config = dict(
    norm='layernorm',
    tie_embeddings=True,
    weight_decay=0.016,
    warmup_steps=200,
    decay_shape='linear',
)
MLP neurons of a small language model. Each row is named by its layer, matrix (up: input weights) and neuron, and shows model dimensions 16-271. Each number is 500 + 40 x the weight over its row's rms, rounded and kept within 0 to 999. Numbers have three digits each.
After each neuron's rows, "fires on" lists the tokens most often at its 100 highest values on Wikipedia text that the model never trained on; "fires after" lists the tokens most often just before its 100 highest values on Wikipedia text that the model never trained on.

L2.up1034:521517475510460437503506490513576459455543498435508561596523519492497517489464499574576513518488512517530498515547489410485486420512505490464528514412508526532501508483447481467511531507588470501480521448537517422527501543513532540508488384542511506533456514475459513505487470404538485503444493500457395555515517511493549460541497510503463472527505443492561580565546455512488491473482523480543516506503516517542496481467457473545496491543488416553500484508534485454509470499505494502486525494481477520532508469425555480573474484538563523447481439517389472582476502490500524512523551536520516532527482506463553408500479551535474511546484523503512424460490497444510561437495465446459365514481537463459485475506556408508521439557451486513490467490469449501525571534502514
fires on: "\n", "=", ":", "-", "=="
fires after: "\n", "---|---|---|---|", "|---|---|", " Coordinates"

L2.up2510:447516525533514552398528545500495541475515505553510559528472490482539529473469519475517536448484520496523449451516516521490512467444523567467568475465568507525472530586541535525560545518488506505569516458557509445475380438431526572509424424536489515477447490466483409479501415484593474442472608533496540430513494536513509474507534533498506515426464554539453548402567520449472438453530521462483533502469537550521531472450539576506477410488537487473475484494499559439466532450432462506508515453456500559497495536463523524499517492460516475426486517501421450482505530516514535515505496540516474467545527535501466476505496516468471518502568489479495461535588531509463538520556520564533451477497558521460542527547525464494480551500430473503491446490590517520450432489512517
fires on: " first", " highest", " top", "est", " Top"
fires after: " the", " first", " their", "s"

L2.up179:546543445456554534590498509506490544499439559507507520476557409474487479526540498457469508452495499548480528461449484453508457521521434548550535517577495515504513523555497541460458446442498411489491569575498511482481589473509518499477480512552462522510434451508506455464518550488552469510551489481501516485518435472543494518536519448504544448476492492562513481485496536520550461526557561583545509533413495507520533485477450465528537520466540513437554552486543498558510528492556551491438509522431505515500490521513461561454502526559541523414484434528554547470498495491549438502524541474498563506395457523508508508546531537505451481512473478545523562524513504495512554550569502450549525554495449516540525565461491501521459442484453475536458519485529436438554502479452445
fires on: "\n"
fires after: " =", "\n"

L2.up1534:455442523461552446518475457467521577539492506542482567525491468577514452492532507496459495529526488551465518465498489515512524543540518457458524476435499553458494438512555512526569501495554484503541513488530514481502554602484506514480506506528524527434521487479409443510523441476518493521426494460481505501535514395493457542463493436507518476519505527479430504454448553480531545503453517484436542465494526479502565465449511470557485491526512555562491546482505578491475518498465513514484457507572421502464469550614504557533540499525514447550511472490429497525470446524532502472481484419525529551505484494503520487400504492420451504528487458466456529524473612461517478445553460498429461447478547503477468510443484475519488522492487453529485499522518528510523507456538472
fires on: "\n", "•", " •", "\"", ","
fires after: "\n", ":", "-", ","

L2.up2812:516480445555475518457504467576507522516472546497523511478508557530503413536453471518494519505397401463550517503546513453494531522509574473502562477550518503481514540491522493450467501538483544437498511498546407468502511524508452550526495491518427512507488471475447506417487478486504503492544563497541581542499507478520424467443520541527541468499460476528501533516523541542491534485481472449576450546509480464408485536509556503473458471507493484533515570449457481462507472474526526497544532541475538426499494478532472574568501489528443428538528464451566499476538482485525478510535427509454450570448458470581533531478495517540518505505508499496463453497551501532527516449455521474493436549515486521463509504517525472479495522519441557461395421525482480484492501462496416
fires on: " District", " band", " district", " Squadron", " unit", " group"
fires after: " the", "|", ")", "\n", "==="

L2.up1724:484471448524443488470476502456500476417478579525491540513519543488483426502441477475461501533494447544481515508575486428486522497496597508504454541490474510480482469554464504490533497472453518505515499473509536504510468445437483501449529572537493503537524495476600505482552500490521459458523479440507472535472495488483510552512513588471543480498504534565514471520543549510559502452461517519537506541473463467491449541480470480552579493459576521521528497471555478474556473513405550494547524505524504531483499453477429488457548451525592489472539479534481435527502524498480488457523539559517516450449555556573481534499571603524475518492498413531547540453514531432597443466517524440444472551436474516461500510519487423460502481435523543437444528581531436466452471508485590
fires on: " which", " who", " had"
fires after: ",", "),", "-", ")"

L2.up2600:497523443416604513496481526442497542481455516510470562525522553442529464448554537489488527493469571557421467439441489527468600474516544526438538615451472463519527480470466548505427531512537590558575509514564440471479486508472555496491579469522495567512504545494460494579440517489537504493527540519473539493523513500490492536457525556459499494526449546509522517445490517514523458398532508490450578471470462525508558505539576442508418377558534439524499556491489512494561464533551468586510592469508462543545437503507443486485511543526499406450543494451487536520491516488478517502496492536555528497514529484544501579488490535524453522481463475445478452492523428534532488487486554522521480499482522484518498539469532501459468423489476476422521523522435584521505523555494555
fires on: "-", " of", " located"
fires after: "\n", " is"

L2.up401:522485443507563546472514507496463481533421509533461535548428486547575531541473505490489465491453545519545465400473534562505557562521610474536525550459502493531450516483461493577522473578568514477502480481518517414567531487461450491532501487478535510518486548444464430462436457483491559480590604505556554449491479548500446482469536538540486471456489485443508536508516537470543558466496504464509534507554466413500432532477477445498534479524504476477566504433534510538481511520469538501531470495558527494596490533556507485478433472592499475446530505466415513539473459540531557526468500474495515470504514504506485557546533532568555405575511547569463450388459515510502424439530476517526484483498519500432502483494530530511438506476459396468480458472506482476463457439488473
fires on: "\n", "|---|---|", "–1", " Ref", " Notes"
fires after: " |", "\n"

L2.up1695:443449596495480557425499489452484549494481489574503528542494499473490479505473486526442462538475512439439549446460533516546462499515450549491548571497534483493526485516505550521526464501510501468498475516487477524485499510492472517407476438525507550495482486488521576440512503445562514554548452481499458510552530549433582473581449522466512425510529531523523549544493441517547542525462437555510520489467484437529532494492499517482505466531498513567503525506606462529416472597461510494514515449579483516557476474486412455526501399424503473519583585552521455537492527508515473474506621431578477452474500458461554473537549436452563509480472530540476424469504479455519470509496503464549475514479464525485479520477465554572489522519498471504549462569496468451350595423487522
fires on: "\n"
fires after: " |", ",", "=="

L2.up2302:425533483442474538435468490541519513481415586489547500447503517482529465561506471513520533547493503563510547509529466529506513479476483576453538489593444555476505476507517485440493458518498494513503546441521513503492491480482609542506495505538511456510471524512487536527543545513529417501511447539535487492457530520476560533551533486519507528542466507530505519513507472459571506472472514521420497440473585512501573499529558525508609472456539535516522510476539531571421528513533448447556517482456496459519530494405478445513518464469523518481485548558506521421498486520467466499520531478461496496435449537482534557477544454552584526486590581546517556545529397489483549464479566452486487523486512528431470475458490481474487526491473614531489587506432440509541538471494507
fires on: " |", " —", " which"
fires after: " |", " -", " ", ",", " in", " —"

L2.up368:549487511451505438414507435501483410451515492515456523508469424537572531562468512520517516454485457508471543493470502470469466497449527574514546497515461429527485557495488477470479600478424522463424531423428451472488544563475478463470546454509506476565506486500469491487570479431490554450494441472555544512517481540561501406545535422484488475482492524537471462544394416451467454525526553534488497508469506536511530559432505540507563512520447538514472576492545509555518444515473519509511507550499484501481542540498508466418543514484539467529491498520439562518547533565561553438467554544523488437575495439499524485439557561536423473582583507484531520595527476495571540533469410440485467498520459539509511504406495456515517453530526488498472459550483415454545430489494451
fires on: "===", " made", "==", " for"
fires after: "\n", "-"

L2.up1102:493529478502491505506527454482518509498569531430494578578433513514531496455535566566538471460523484548487528547481443550516576523485484497510514579460482452480534522531467561504553488543503566488507504484543502453425495492435500427522508472451419528492421508491555548581509550496539459508469508466544388516457505491482422519492556566470528501498447490497475502444548459437513488553459484521573444436484561546560370474455480466454465525398514527507504513444523494487474540557486449438472456452530520541501583538458484512458475536532526475506465576438423538489472510533480521520582496424471527472547483474514510490534542476466508453504483505508482476545578516537493509514497518541425488492455458534434515514464501507439548456527516522464470489511484463483521527493444433
fires on: " first", " last", " next", " latter", " median", " younger"
fires after: " the", "s", " The", "The"

L2.up2657:476513498434486623507498530584518485442513522477499539451573520502544556573490423498403481465565493573578547505512415447411434498503512466504450503495520450542430458514485537477481509535526526562538527554585513471440516521559454434441494521461479573438463482536535503480513522520488496569463452504526533530518496496525476472467505494516514507507525449497495519552514528527531463538477454488441506463610508504535497502523416461528477623441557559570558564484390496577553513434502494476460442586526530521540476550511535460536491529485527420520531465449554514515408420491516427464487538407526549426453420468538545537531542478443563531575445486410481553544482462491541480478510512530504534548520480483471449453511489561497518518576465492529494455489489493541530554534488461
fires on: " where", " and", " that", " |", " when", " which"
fires after: ",", " and", " |", ";"

L2.up902:497484480445522502478520471480516544466470468519537579550494503504516463540463495528507530621485515507524488535542440525549479501428515492551481489452474430503566508519542487489499519514465555550519529544496487549555460410537389452394513530484529466451447481447483467521452466469567538435409501524508575497528526501502492492456470473560559528580463388497489500469508456489437509457560576510516495517447475426458473542536541560486449495395506514510524484466496559475615557510455429542473509455443514568497530534479516503455475502522525530493504467431480478546467535483535507501484479549446487479530481507483417422537549543475489516530448492541500418537476523529486524458512521530493517498479520495452515517519602451481456504501412433487522565477521573501537526525470518
fires on: "=", " as", " $", " N", " #", "-"
fires after: "\n", " known", " at", " ISBN", "|", ","

L2.up1202:488436516477435496554462536547440510551487511516449500503418526469580448470480552503565519446560484587497503437557521477436527582473490507528508465541510469506532471455518510501444493473502524487470545500501415460496488502492528531492502497461503476464462531567556415492537503551510513537476433536496552492466499498560492498484502453467547568615566540488456531513499450493434524494489492520511544508452541457523502454510524504540460482473409514549442607533627488495493485438536442432458475545476526430513557487485508491482540499506494550494527537541557449509495476487434490551558560518575462450551457432526524533453535506516473529566475520446548476507409536451548446459474507520543561522519530518482513515519438472565508447562462490481493474504555489520499565514530514
fires on: " |", " California", " Maryland", " Colorado", " Canada"
fires after: ",", "ser"

L2.up2552:468524483431466504503547539473566556541512454507488505523482544483472513481563520524501471463517540530539515463490515468539412562429473452471534549418490462563539502437482487477473471528564532484560529506599461515489515524467459477539559536481434449506467517572474521441452484442514521495464478445454507492425542559467475511506513417501493477546453582495550549502493497536497507534512460487522468482521553524463528558437491510560497475514500470536488530510517517504461502528473506522448437469477460498551513534497506516486538492494526418501521511463416476527459520525525471465538570524512531550548530495450529492433540485590465492566515523497588504489533455500515515504529503482443558559512479501481491533543441512507461471556452429495467514502530534560481483601487515
fires on: " to", "From", " From", " of", "Since", "During"
fires after: "\n", " due", ".", " according", " According"

L2.up1252:478348431551555502454473477496434501448482472484488436440516516510486482484474482516485557530555490522606543475534504514482477439494526528479472472494488500503523474490447524501468495491485499468550546473468466477593454484523625505558539547525388508472473473489495469480493500527486518532535439470458507461543499473488494485423563488530543456472520559552491499530537528540487493499484481527496528533493517515519442514415509433532514499411437566535536483463517462513429518448500498511437457504512486522438495480553565529519511532457503507458543452580550508486480536535421457363460455440484478461497501545416522493404488481510558488468473461564445472447508448425445397482515519484502462480445487481541495507429531496486555471487521505423518509497493539430437549441496480
fires on: " with", " 1–1", " 1", " 0", " |", " 1–0"
fires after: ";", " |", ","

L2.up2129:476500504493580483424485528533518541464543470463500496474551607526561540478511507502491513531518460509481543517493486523490481528550449499488542464437414467514458542555399465567558613459501457473487582456513467431497466537540480526554477458502515514496454569481452535481468532420483539469519516490416446491480492522527559411526565523462461448529536504467531454510481534476569536484450521505508486410497526437504479474560507531519466458488621494500500504563509537470458557432444497535530562539488455478528415592595571493435529509458507552514570460469489545415568440509574535507513472518428495562508544582513521470537465467495574470501528578438464487532557484523548472483491508568579536527489448555507459541523557528515462545540504529459502505551514452519477544505477498
fires on: " |", " /", " 1"
fires after: " —", " 0", " |", " 1"

L2.up1060:464491528486522453477474461451514404526519562531491449487552498502550484481434476588527537472537520536559465450579460446406462510558562566504472518494469449537460508557473504601525512485506525488515490530519468498518515537510450456542545498538537480515449497523498467493487430509541527509442508468504502549540548550492485478498497481514522579579513500517499516476479576464455506485461479519528489453506536409507463481498478599442486451543597530475455526547517536422505536393486420416454457456506567512551471568445492504486510496503477533580475507404448507534548571470467520511541511509567531560532529509468446498465516490505486524459470511468518465518487479529505491432511462479482550507520446559442542581478509507516552479561508522515512438424456582543505511485524506
fires on: "-", " |", ";", ":"
fires after: "\n", " "

L2.up514:564539501527556435454516563464471533550487481461402531414466559502395520460526470495522539441521535552473541445455561491500556513506499462502458525529481534551476482515449493522537501583536457469514477477499506460510512467483507444486569473552512551521510454495418457473513433515464506506546515444534469456492459463454534497473489522540486533525521480463501422483446548436436438525501514522565496494454547429488521485534507570516453538508555520466567512536503569503428477488504547565528517522432524540502498520537464532511489539592485473509455463454553469485532461530475487503520500527552502449440513497482518576486492443567605448533492482448515544494486473484501520471480443552466498532532466543466545574514466495502424478535495489438521502545479456484553509474549539
fires on: "-", " ", " No", " •", " Pos"
fires after: "\n", "-", "|", " \""

L2.up2146:498434572479504480476516489459470433491522533475452501474453521567517603578496547480445502546548487498514501566438430518497478477554511558456477496456519463544472500456454501553557558471588481551493553507488549467542507536488589502525551511566494512539425548470501581537461511500476484463507530520513519474523505486533549493445482494496530484499520537471477461487482460504506539472507492554498544458505484489530519514510507447519479571450469517468504464531434543504464535478443418538545485479564500516406428498543463515500508531470434449550472476451563545515523544484453519420491478488450452412454544511525601455505481466536519494458506507517502491478511490576488520567500433455500532598459496498541502529414552433518448457493500447457512439579468416485521557447538441
fires on: ".", " |"
fires after: " M", "C", " No", " E", " D", " FW"

L2.up2014:453493472504519509400556523483444502509546451501493505473489550509559535543448518487557529581510537504463442503532563503474490456527476568500473507515554475456479480538487546430484487508540570482487524505463457501542499572505472557562503474476584442459525490492541409521499446480529488490491531551487468527481612482494470489479491537455505477521479430477459554433443400536495447511509550418498522508575412473387537467494496371534449479509575469465548460418569541506528472518462539491466518475478611451485513468545520535444526462494562508450537448526531503479462533529484506548524491501521511519435476487470538466437483474428478475538492509552456527456439525470517531495500531500468525449536453473460445551541532492476502480477467504476546456544445424451424513461480511
fires on: " of"
fires after: " one", " member", " part", " members", " pair"

L2.up2654:494423467514468515493533530464500520501482530475495463523450479525453496414492456527509559520512484443516479461486508545514571464506504520440533509525490483482439478515512510533589585536512479454528502397523483483537509444526501503505497536530563515518421554412528448479491432426510514466505499466515491505484496422457502542489559401500464573531585437443464463597534421425553461504508404498502472533481540484494448526521459493536433470400475452485535488467521553543500506502522486489534543512468494493485532502445430483531461472466455466514463494413507480511498497461579539488467491516552526574559461467496472547569502490515527489496521460532529577424502508535484512522450454535444494534470501455583453489483479482401438611496517508498553505581509475471516507467582487
fires on: "a", "to", " board", "ll", "is", " most"
fires after: " \"", "-", "'", " the", " (", "/"

L2.up1573:479462481533465422526499562470551544524565478423509564551531557408528535566538452477498512444447463531488542444480432538355498494473493484526482491483490482438466532465485503503520508482458554493515429489540447514473455504502517437422467448501540472551445594450489584482477418539558522445483497453544463509550496454476566497511509473448495494473565493491522471493553467593529546498505520534469606440511499439514490426479469488485535528465464472547471509473517508538568508482487551491440454503483536433550525454460453507525561518482567443547418479502455554538498507507490511516481513545456495483488508544451552488505503459563501462511483364477489451478507563470501495414553473505537516522432558474484479475523469559440493517556439463525558541516501505536557462551551509
fires on: " with", " to", " due", " who", " because", " With"
fires after: ",", " According", "."

L2.up2315:492444538499494503482497446463493517525464518481525547540407530485469534459522501446518511541500539499510502567453484489508527492545490553536472556445520491504500507438467441514605525498516473504461560563531483451559520455518525467528539429556466510524472539497502515481476516504494463515588508497552573420596466494530574480504487547522515499573517487453493503533436520462471527470473518446576454532496484487578557502466463472544508507462509493530476489491505481496481493484538450563534519509505524476514534508480531530464499478494506563509390438534580512548510515513583588462468485486458550433496567508478583499566494515561514498542446575483523516473484486475521485467514401496515542479504531470509468554408498437557578498446527411380454465518506496509564503463433468
fires on: ".", " |"
fires after: " No", " M", " 0", " C", " R", " W"

L2.up27:496420506477509592455506428524453546592523450444482534369480482448535472520566462518482553565548505543500413524572492538463547537486600523511541483472496446493538471476522494510451485519541420497458504433535507478567512480429530492508566489531503531585508525493524528535497505514474511542497458478595499435504515503503468469451459462575452527470469503498412509485504474472566477457527519529503489486484459557532453522387486531496477455503461550468527514482509533495467509490544470426460564580503516502524585523490490490529482405511486434521476509618519512515503468448516543510560524465527517495510470484493469507550519500491530490448492497527485506438502519491474486486452401544524495465491541573550509486508547509502485464484418548446402487528457398505518462518499498
fires on: " |", "\n", " go"
fires after: " |", " %", " —", " ±%", " to"

L2.up2607:490562527515487483490497410475500546449528554509522535448492514462526563539506445536417479481551483472530527491529498561523511510484547520548468533527477456507493482522489485508529440524487502499493506522459581525497490505538436533517477552528535494429614455514524515515479482543419499602531533512520455428458569536442506502503511504470553535588528456395460527449462524541571575553463514483479456453480554459548543524530521471518523435497532469460510509497464470562493436481479492533508420511509535542542516437497529511454529487480506622472594503474517518384502470509465506408548473403500561538503486525453535489530539453516537460520465521545487481470514508489503524459492558467522571512455425492499496527484457491525476474461460480515499447518434557493513613551489465
fires on: " |", " ", ")"
fires after: " |", " ", ".", ";"

L2.up327:456460428473617546462523477434491520575514531510456528547417492497522438530504490497526482511488448553470449568468519486478608473569480560519531447470567525524498415433507564476493535567555493484550509467430593520499527446464501553476521488495503501573552533461506469505519471441442528442526535464461528497496498485505543516557432472471491490502471568522428481497501501450489545484487593510495534492500511470542458507503542485457587539458515532470599516505542604496420473492527506566499529531533507510519506592510495476521459515581484456558488492437466566467445405481532463496575464465497547489474485491474559541450540504478542522522484534474490517480485491517506519457484478540538485443479509570489557493439531533499502512491491538525489501418485468537592503495496471
fires on: "\n"
fires after: "\n", "|"

L2.up1263:483548519444530563437502448431489545491444583448452535497523426410484624522518479533522506534579543478511499480499512544536488515476524546504464550467536468461460497503485485436547505553480454467525520524470457546529550540535484489490495538530543463470541455489471545501495445485473489508489480471512479516507553584550624496520470504460502414517521481478494411468470454512480488533557446506540503519527506516544589456493488567439526522541524520560517459522495591499532489481445501489494559514478516581439500466473509531501518505545532534461458559529600458582488566449468513468547482547539457505429518485497490549524590494497505435506483473539580515521503584477511516511513479488495475507515558481502499499450446469505533429429505514500373501544491520529505467469431475
fires on: " |", " none", " the", " by", " in"
fires after: " |", " and"

L2.up1744:466428523459512549519564499534428522507513493518487496502452589481528508473503532450510513463526511502522498520539497578441429430513433527499533487466544530493444475457515494458529484465491525476533487516539536489568517541546465529530493433510519427492499458543457489480472486465461458505549523545547527492498528523516555495519541571516561504540509478433458452556444494452517484519519509534467377530534450474563514553485533420560501545528449530537540592519511471504504432533505523521506442531529468493420623475483514541513510487480542483461538531474487551473532516562511540483594440482450505401484543463502516440505424527554483505497439503470532528489613508455477529505481486510539561509479472534487481529510507521482576468494479483428525513519464528423524478436610452
fires on: "."
fires after: " No", " U", " St", "S", " E"

L2.up2071:520449507564408537481487468545489415542547573464489524401562510527511589515462481469495470476490459402491515539456502530533527452402513427568463494557506477505411540540430501536496493474498524574471510518467507507460533530472480500569513464541553476496490510511471536452501519535492462489489511474475431495449539400483477507544467526532517549517551486494500529520586527509465497530517596489551499543467507454500543474467494551538406507543550553559522488538453465483510494525533476542524564508486498466493506544532485481504434489487539468468427540481474509462507440477445485511469479573502511536445455466513463451429485510496540503489553480563481541515519517532506525472521458452554500601513481512502456513525530540512476469467494523456463453489526507455500497499483477
fires on: " It", " He", " it", "|", " what"
fires after: ".", "\n", ","

L2.up1240:515532466562471506576534434498453437402452494501464516576491623493473426492445533414534541595519553495506595461490530515515498515438487512514455489441556490505424557499538511514503562499481550524583573480470451476502538440509508549498512473551522484489546446542449487538508496476473518475546560479547448436512459512569487511500466462506450441467518521453574497457492464406576552553512491475486517495550447493524539527471511506485451523510555418503495547509575479519504438509557481516509503505484480553519477523500468539542468567491508487542509449501510504534535487482562503497558466520518428492517418470495555505529527533510529490511473496576476496484519472454539496486521470518536520573460454563514505529474485534517538467468361513471461452584502453461541533538450553
fires on: " |", " —", "\n"
fires after: " |", " —", " 0", " Pts"

L2.up171:495484467496542510457495536485531610463423462523491504505493504488499577510457445467589493532593529508456424531483368600497597533515496538470519546419470462543491517535510507492490480542497651543496490473527516456499537580442583495390517538488471420441547533486474507529481508555466533548502456476490476464518539422515460528524467495475456493483494426555499522454448555491514429514524527526550500471493481552504555499496507467504485372538496452555551462548477494541506418523482543539423461516518557494498469501444555528511460451497436461500565484485487543517484414475561517585485435541512518483532468522513441451483569532509513503512483428520525440474478522470506534466440466510500526572497522547493526486484546539500474446540521474467479501607524454575518524481455547
fires on: " as", " including", ":", " either", " example", " such"
fires after: " such", ","

L2.up1317:546476499444510460508461475530468517475495496521491465475499472477529502536485482548459509519544513595462498465396469477495567541485416535546498608448539530397431464550594505507513498515482471548499544477501421493562501482496503459563538491533466481510487537550480501515513472570531569448509495496517512512534463531513512494468545458514501455489506437492506514469441454465408517555454548481497494485434566447555556436557578405454491488488567416514510532534536514427534541526445446586502476532472530512624517596483468469439546543541481549512523503491453547510475508488538523460526518503490459496502555533524538500493506433492521537489448512426528448515522475549481566479495427551472461487555412516497528520472499503542470538497518513531496437454474603507444472504490573
fires on: " |", "==", "-", "|", " •", "==="
fires after: "\n", "-"

L2.up1401:473445522536463506443440576529522464505517494473519461474575508392497518411451527492480554586510561538506501493440409550459416514493481482581565473487442481516521477412429426531476449518453441505454522440504478582433506470520514494460567576511499427458450462509420415510463532493539507525517475467477448499480444527556506476523465543480458456478481535465541512468466501601517416468470505555492407506511470533492482509513460516487542623435502555485498482424427450523474483518486433510424565570553548466497510533439515455453496544490580462492502507467559569481536460463489482494530429530557534451524425416512529487509552550516582539500508520473387476405462531532493491573430515494461501535449553387489416473514452573563504524490483506519457495494467573529508551551499532
fires on: " There", " there", "There", " For", " In", " 32"
fires after: " |", ".", "\n", ",", " that"

L2.up2704:570484464515476505488461525439476473526581499519508501488543504590523547499524439518510483550508459474518451524488479504501494494433504522542552544516527527512445408451479485534462452507435501470506461551509490494462496481540488487532473521524497497508501465528484510520489543508458552533494485565575494490414526566471501526486514455521566551539625472580579479498493508519458510495514507453500448470581481434555486450480539498566447479523485461498505502576563466478563481490488459477548552538490430494461510541489545508490517488502495603488510555503573518461506474513486457500506479615500479458500432542555507482524500537537511509531535522514442508460494486516467541456406477493540543467473525524504478491476480547498463553530507507492392475566522487562470438481513512
fires on: " |", " /"
fires after: " —", " ", " \"", " (", " station"

L2.up1593:482464466461494517466480544492562512493542498515516485553486543497407500484495552491469523511507542530474515533511465539499566489511521534478445549548529504525528541500473503566483580536542450449480484515513413432546537483515517456575509530514509470457444535384484472524525459449479518450542535515509507568531466451481459447470501514493512505576477476473486535513510489465505569486479518441537488466457557440502472496461486445540452474560467488452533573505507453538509391470467512560557484539527492445558421463519559502462488480518481481464425543446497575534553487524516531519517545436533503450474483488495460530456491534532541544489502454535489443490470535492492580444516499553490542491495547463465467495484495576459442490510468479558466465501466545434511503461495486
fires on: " A", "a", "He", " B", "J", "K"
fires after: "\n", ".", " (", "-", " \""

L2.up1522:474505480428538456492480489482504465510542555510545560437475474505479463577473455545470521499557512535509572553511522500521455489395541521510521488461508411500483472377466464570546486486546522551488499510501483470521483474450524515504528525574562509498471519520500515490484477520501576532614489480502500443541526503519497465578419514460608471530457554532527467488570477495549484501515558482476527470554456606474514482529491455564489536474543510508497458499495588516526519509507489451439495491478571552480529474427536481441554559520483487533481573499545519548517527541568559401479480484475525485516529503458553448559478452478513498576513466540442441556528498508520504487472487511486464563507529456433448535507463543547552557510429472557497515507476542565532481476466525
fires on: " |", " 1", " 1;", " 10", " "
fires after: " |", "–1", " 7–5"

L2.up2132:511474512533539439539531451505540457605468488508511536533423520466454577517418561451483503516589556480477489540487507584478496456467566485562484501504442476476522471486443509519511524485529541596484562523466445479496512498456480464506491508494444517439551518533471481486438488507475406474460471485496546431512515566492517463482515543571514493481481546491540581550435514447487487484460507431434480494514611490544607605469529534471539428528464509512481507462460493559465500477436481549586507518514491513537465482471448518549493469509496477458491471461496455515530438485477472483477559519484508499479514532466439441464464527453514543499523508467488521487526455503559498471541432508481621530512577501442518563489470522479594547441581586540565481517449492454542512509513458
fires on: ".", "'", "ham"
fires after: " U", " Men", " Women", " D", "S"

L2.up2815:499537479449447430514492510511505516496464474437461602516460447485556531539376438447406488518524528516519509509532411525523510528465532517478518506494515430531481469499494563497494506619490499572504574484474510503506460573439499592431556506466487466534528439502496521483512523466500529540533491497476464462587503457465544549439507524518527435528531504475565537401511495501416537547461510583489486513527555544515560505448525466503483509511449503504551503531495575561493469541499591537474470503487560537418458558502526573482544514525463449528463429503536467492431458532536492582527474549548448508499426524531527536565467500516535511494487474555517422524469456450522495464497465480411515490500533505512541508531473581515524508492542507464514487621513466462500530525494491
fires on: " including", " as", " ", " such"
fires after: ",", " |", " such"

L2.up1524:467506550500519429452536503508504547458546523503515482539460510511458482524490481510483514557495495474502461489485536417467482503511415564467543578548466478520543494555457498513541519489524462531526560549511525495472480557431512539545525554510501547446520419476499482533548553517538461516467450509436502551512397537488544535481538553457466519483512460543525520555507537505500485478415486513530529502453494514467460514479498506494519424446463478534489577473496575506519473412470465489484474549505506526555466375523472483522491484511494443445540585488422526467483473483477473492491542482474517527560460439533486503523527499453473521567518490466454469536557537450492486472465396489443485530464532598519473410492528448495492466494530577484473537552510479508446482557515499
fires on: ",", " which", " who", "\"", "\","
fires after: ","